python train.py --n_layer=14 --d_mlp=1024 --norm="layernorm" --norm_place="pre" --qk_norm=false --attn_scale=0.0884 --tie_embeddings=false --lr=0.00891 --lr_mult_qkv=0.7 --decay_fraction=0.877 --batch_tokens=65536 --steps=6849
MLP neurons of a small language model. Each row is named by its layer, matrix (down: output weights) and neuron, and shows model dimensions 0-255. Each number is 500 + 25 x the weight over its row's rms, rounded and kept within 0 to 999. Numbers have three digits each.
After each neuron's rows, "fires before" lists the tokens most often just after its 100 highest values on Wikipedia text that the model never trained on.

L11.down39:492503490462505498472506510505540525516498486517456470550440490520485506513519489476478502532512550514500526521515482479484486470532511490492521506538492520502510498467516530495479491469490486528493549517494478511508516526548478504527503557509547507467490470514493506519491530515480543487497472510502523497533511534482515482478514484504478517495481507487516521493502473494502485527519490482508468498464535472527524533514457518463489507493495510531515534524477541512517487522469469485487481540475504488520511534523500515537474493454510512506508505491497522459499511433500495498498547501503519472520541551483487500471480489501519475484393504467481501502519531487502496470468509502507477496473538541496500496506481540489478502617518531534535521512449535478518442493506509
fires before: ",", "."

L7.down18:521508528517484506481517515544496492511491523468493470499517497517527496510472484482483528490526510519505487519484471537503471515448480480503454489478482533473514482542509486502503462486444463515525485495519511571488480533493488510516459491528519478477464504532517480497538496526500506487478475474469529485494444496474515491523475510441527507469492528482533488518484494480506518535485517511548523518459547469482538510529502527528466487524514521477504496507473537482507526516469562522478520521516474451487516479508466531518564470475494475481510492494527463526548473517495523497485481459501540525486534469495516526452512481496527522506530521453546536471516494520529526499512502513502497459511514469477522515523503514524497524527461501512458507520524536428518541515510481
fires before: "\n", "After", "The", "With", "A", "In"

L2.down902:550465496501449499456505521519496473501511500440494506512521449530485512459465463522522515552500446529544526521492513476479500455483481458514501518528493476454494512483487525528502531506497464518490517482523506506486467478505501529510494455492512530464469464556515520465494555526487494492539478508515512483507540479488513512467497505479543502535512522482486437497459552502517433499479541486524509495495517459539483544531524483485512519497540459462459485511477489515519468492506491513447501454473530488513499514571537502491500502479504474482499532498505480510530513494500491480484472499465500506518499502502487534494492507507528478510545482528551505466505502527498497494503492505502511483512504496488494502477479514520507499576518477469507453526527505473501526479528513
fires before: "\n", "|", "-", "20", "C"

L5.down853:481481531539497466505519517503513504491523477485543493490532522485491495502497525476559499520506482536506504516504496510497495519526480518499510511510533505549473515496478509489533521529504485528554431485512474529490494545497516485499540494507473481477486478495488489467497497466503523521512454522459533509504521488471522530481513500446510477482501482510504471514506475535536495523517474540498458489506490452505519523537459528468536475530569456484522521480505508496513437464522514451509501535462491430482537492490540494522493499478489540455535454502501491441533473483454526503513525501519501519481473478499561507485498526481463502485517487496500472503543516493510544499509495445500490462496556476469466494529512481482485483475486484496483512513502513510477549476522500
fires before: " ", " |", " that", "k"

L2.down1002:536484523484493447508514523479470527521487525490513482535529489496455493486511544506506446540475482509521507536490492474473441538457531555467524490504554475519501494517508512518460522524515534488482506530508491457499488500520543463503479499470473525487481494496473519506499523482500479485504526504514497519413461520490485497461475481495471548581481472532457473557475557508510524549462487540459535507493505509524477462497500494472498520503478494487510507491503509497479508504513470505487494498489484482505485545478487552533483494517500507459449506472495528488509501526537488491511495457470509493554509492510515501525461522528480473485527494481520498484497510501537515504486509496477499533486539472482509526499551469497505535490521453520539515520499509470498482479479501
fires before: "\n", "-", "|"

L7.down433:454525479500459471508475448528507492512493485514488472491529491517507507456499562538529511482531487542508471494480542500531516538498493500487527540480500480484498533480494512457484486476540513513500503515531492549488525516526486505517520508492474510485470510482483509462466541507562516445492494540468498519460491513450515505490509515507455509499475508430456463510507546492517463511542497506499454501522492492480512505478538537560556512499524472528528467501491491479523468493483460522494478476518477508465510516480510482496482485507492493492486503482483475516450492515498540500504525493474503509458466478488533491511482544493518439527562477522494458488486497466502491521476522487502527521540527448491553515479507504494507472513506494529486523470481517497524500449503494
fires before: "s", "\n", "|", "ion", "ation"

L8.down936:534469495518520516512498497507469529477490473497465510505509453496458508541496506453543510545532456548482502551494517467527482505507525498512525488452474508516481516524477504506539490481486458498540508483502514541482429510530500495491495439516470498503500506494529454460485543510531488488493525532499492540490500533514537463500481481456489530485454514471514474481560466471504493487477519547513506499502564503494502482508488487481479456544452519475516515505509457470520489526482513506500521502495520526515464491491502502504490500524474503469472500503494525476484524536494497504535508548513508513503489553533521510492515441482520538463530534521458475467517515535504509530468510477504527483497561493502479492498496495496512513522486509485525459512494453526551538489489483
fires before: "\n", " |", ",", ".", "=="

L3.down51:550486509508491498515455520494507529486480466496474507514456527487496496501534470519521470481514517556475468509456483512511517495528496516546523522494528484470501486507462502549494474495498472522498476507481503524492533521511462520484470488528477464479501478515508493476486491470494536475536497460485526505500501521501507517447524545530482483463566490495504529457469515499471524434527492473534461519509496517507536466523490524502465481474534514449536498515503490522493499482503485517508452514509535537523518457443530478507520522539506482520496521492502537481478509543468498521482539472519501480493530482505524512480480486501480560485489538485443536523488504481470497515518483536485454515492506511545481496457477481452478479487509544496484479489549525477454502501542482
fires before: "===", "=", "==", "|", "The"

L6.down501:531494522533508510476550497488505529469518485488513505477527442477525526450493492534507496515501545499479482513548478506547506507511505531491517484487535484487474503512562499484514503502516497482433497537514506509509501485465536467487573433516471500499489512498439532504474481489491517500483496520484481565514495545502482470513539487470479503516570501467476530501497517517488483490512517488521474470529520478519513552468514469475470477477509480526490481499544463519519470488496466510445496509509495474503502530458493491475475520539498485494528529466485493536506514524519505500507494497477454500494482495476501515512495523487473486479502457496506502573534475481482539469502520496492518482462509495496526551492459491546467480483520511453478512496471476506503554496520481
fires before: "-", "|", "bo", "s"

L3.down646:486510534481473515508519512525468490471492460487516533484511512509501478564536524525541498487530451530525481530534538543523503539519471506515519505468514466486525534528536502482472496492502527541466514511511489491472545510470517508513505535484508497497515494513506455519509507510474498514551468501468525514511490480491538484498508485527519490550469489486480505536485466490478545542531473457504470492482534485540454464510469490472457521559466550491516493498520500522485475515500498492516542508498506495426535541495509515460498502534518510509485542474534465495456413506498510489511520488513477491480477482485540504473494478450492520519489523515499505505478532474479536517510472471504489439484507456497527494507484495471474491506502502509518470480477509497476480501531461
fires before: " |", ".", " October", " February", " ", " September"

L2.down110:475477489504505494475521529520521496504490498497511493521480428508459510537481499515463519532509498535509522492473478487504489534511501493510498505462493548494527508503511501497486523485487498455459489497513535535490450431473507486505484514447453576511481474508504482469521504557484463521513470514441527520515509493448451494495516489525521506514527474487500451456469530544504510476487488500499535513490486494549479523491506476491512474517448465454495517505503510502513557507524511456479509468488536510475505548549519508505517502544497513518530458491502501516498475498505500518533536455537489443546462527501497525481501516488505463525513510520504499506519488520514474513501537527540483457485510478511520521467528478494515509505503469468438492472512496494495498464510474
fires before: "-", "\n", " ", "|"

L7.down934:537450507518482492500516515502502442477509491510473479491465470511480450521511491509541508482522501544500507463491500497507500461493510502532520500491506584526480507491511538482509497483511529483559528496529501509501488518508463548495471484507523522499494504532539503500531511488451488524501499484463479466519494517474501519485522462516504519496517505515489462484458514509483479506478474502478488505490494533474540491521498519440463475500465501510469479514480494476498480564500510448487502525487510558543471565508464497494491489534493525462470491516466502469500521488490492521508498526532516501537507493509493499501506469439536483463445489520468497486492504507547493528486547510480497510476508471498505436486529523476509488592513483492507459464480508517480527491542537
fires before: "==", "===", "In", "The", "H", "On"

L7.down707:511468466490504472478488524491506495503514504491497506497489497514541471498506480488517529537510508493473532483521522484489469481480471558535524492471523472483498549497481499478473516477514439481533505504485521556539448469492521492554512470499518560449542494408477503483507489523505452523554503464490472503529542576521536468492491479453510488519525521531501521467463488482492466511494527532477463495486537504449504507509501504484480488486477490527497492474473543530489486508478508507483493534476500478564496527490485480546518498488497505529510485479505472511513475515478499486480500518542482533500509506508467496497521510509515501499473477528526478499526517519507523518535515485463477497519508525502478515498496538543536489489483457478514538496489461493446511457478476
fires before: ".", ",", " and", " on"

L3.down535:444467504544527498506518478502503493497478507451496441512507488502499531478442511545507514499528473503512493516492459520478490492510544474554466507533535474479486495473488521543484486524493534526481506480479479469465478511453470500499512506495477523496528477531507530497497554507463494492462503572478523508557493496472532463460509492512492543530463505486492480522494510517528507496506555483486516505493520526473457521506506497488472472520471540498483485472531520497463545495503564518458487472439489473535522534557465466472485490493508523475488471483508522509528522520516494488530498508523503491524467502522510501491471519483496476528525498512524489483524447494513482489520498476509507550516494453473493488533546497509478513511509458490449495473535511494502513479505465
fires before: "-", "\n", " "

L11.down146:488480488510483457503509488464512527497537502501512519481483475477511461492467473510519472545479497565491506531477484483497507503513523521524499487462482543468457480446518509515453514504460463512466520491510491528504491480512522505523483521464545514493504481506513490500467436517506564457565470496510524492479512500530526513488491495476494480554490484498500495483502459490478480479506489489507454471512482563472474499531478497489467491555545505513576533498505487487546513457476504521492531492500569515493526513473498495520487518489508482496476518529540557492483490504491532515531491532504476483446516482506494534476514470490487535484481498446489477519510488514517519501510478508465502502530560510520467526508493524497543482524535523512527534500487505504465515525525486
fires before: "."

L7.down655:553431522491516489550468512458476480532550494494458478501478538504510488531517517530504492468456529565490502487511480527524495481529460479507477468553512464527506490460477460536514503487518486468537500504482492539443513520521475519470484501527472485536502526506451501481499477529512488522481501487466482544532490492589461517514537516503501507474523449486501519500501485476458523499521467532499507510495501488488478486544492486508457464473522519491508475515489497512511527524483516470482485465511463534524491544483511510486478492520484473514521526522482521514466495504532509520508489511527430478485495491517500506491522514468494536496497462507473514481443496460513508499515517499553481485459488488487502472528481510535505503496469515516517473555489500503502504513534511
fires before: "==", "===", "The", "=", "In"

L6.down734:545532531489474454500505500484474503481489495471454504511511500495485497509466499499529457524491488457468499566491506498552482461487494477487511509534488508472472471513489562505468472491527480516508522474492507474496497470495523521534479520488522526486535496534474472501505521496486482489512443487517510495571505496526485495544500486535511518516459525484516491496474467490488488524488483492502486579534514527463472487548507531483525491520515490492515472554486478540475487528516514476480487491524508524533490479465497472500482525493537515507518532456517589455512491521502540477516482502494520499532494546447512456538502490539516534512472506518481469458496495500506496499480469515512471495477487497544445450486456480532497486482490496488517465513505479497521539507491486
fires before: "s", "ve", "am", "/", "el", "m"

L6.down494:538464498484493496486502494463500529519494515534512496496509515508493509519489512486468523501523482488466572538531500514489507530489523515471503457517515449506488507502518504501485482544486527525523513484503525478500489502500496516485508491499478508493518454509513518497481519478514488465513542558504520516496492484487475486444495479527463568514496514463524537537529513520561472468491521506443499531495525515489463467509474478519473515504530479513512443526474515536456487451479459484481487541505489490538546492497461534519547479527488485467481492491466488517517463485493513476513540482499506474480484512499490494526546462519457466485504473466516511488458447496529511528512496483466503542521513486544472497473496528463465486450530520538451487499466472504496507530536474
fires before: "\n", "n", "-", "emb", "1"

L7.down288:495522514510518495486472458490516425526474475499467468478467503511482521493502465496504536502498504468495530434478518508506461478490498514489473508483512548510508503485550502490474472489507497527557519529475534460505516554496515528491499495556527510495505544538496471496524494520518528492542523516465522506510493516470541489487467465563527486507481545532455479456502517535489484455475515509496487506485527517466472529473510529525502529532469535502517463509503487507482467509456470498507526531501528465469483464496465529466431498500466509457524557514525465513481492517497507486494525508528526496494510525455513485480464493478462534516500485488527503519497513511493513481507445540532520478460499483526512507527500552498483506471517472494471484492504518528505470502512500
fires before: "\n", "-", "---|---|---|---|"

L6.down246:504504494543454487490463521486497489504514492485434471535515502501496499487451501517492510496511523519483495518431495516477462513472506472468471470464507461529523457506485480526513528471516541513542509531505488522537509500484434483449469469518489473503497531494483503549488588502482530506496504529489520502471477529525495492481500509475500514486492521516530463507521474431508475548473518509472505483463528536447459444510451516488521472513496497531477486551519494459536515552515490471500500486495481497495528520557466521486508511571509493499518465535503479462540505493486496509499474509498530506517520486511499536474495501515510488518507516512493513483510537519501538519498505531473514484500503486494529472452498501530539481525470487508512485481520515507502512515534519
fires before: "\n", "The", "A", "-", "In", "H"

L2.down279:500486525544508509488474466483464510478532526526526508502489488491479508516469538501475460521470532505463485488528497513505469480491487515498518504459443535504534459488500502516513518483522515509504535470456485455473486542498528507473537553476529417460519494486482494467462439523502496448512459503526497475495507493496479510507509524543450507492511476494501523483512544528524469507512467520553461484523482526501502481501468492524486527514501530489511500544498486497526472500503511516502475524493537467495462539452507497497501469496540521500497551502512491428468512487499519520515475502536470524538479489511519513471465491486552535487478516473534479524496495504531484498503486494497468507478526499555521503508465473499477503503548542483502526450497535492498540491523501
fires before: "==", "===", "In", "The", "On"

L2.down66:525496504516504511499500494503576509487505516538498502498528538450514498500513501539519478473517529507471468504528481449467494483497460475528486443504492521527487488488523464487467477484514503479500513468485545435511468538504459546516478485452529484469497477459522502501478496556538498491525519437546515477506457534519483502507529492491497506464489508488529496499495484520542486534481527531479498501473472496513481499505476523532497472533504523532510474469511522499501444518465516511525503486512509442489471500518486499509520507502465571503512512525505491511483518486496502550485513458505505499517460477467530458507493465518548485474477490471501541493494480509493504455499479535473523448486535499494519511500522520527515499432521462486474465533508530490480501540509487
fires before: "\n", "-", "The", "A", "===", "ition"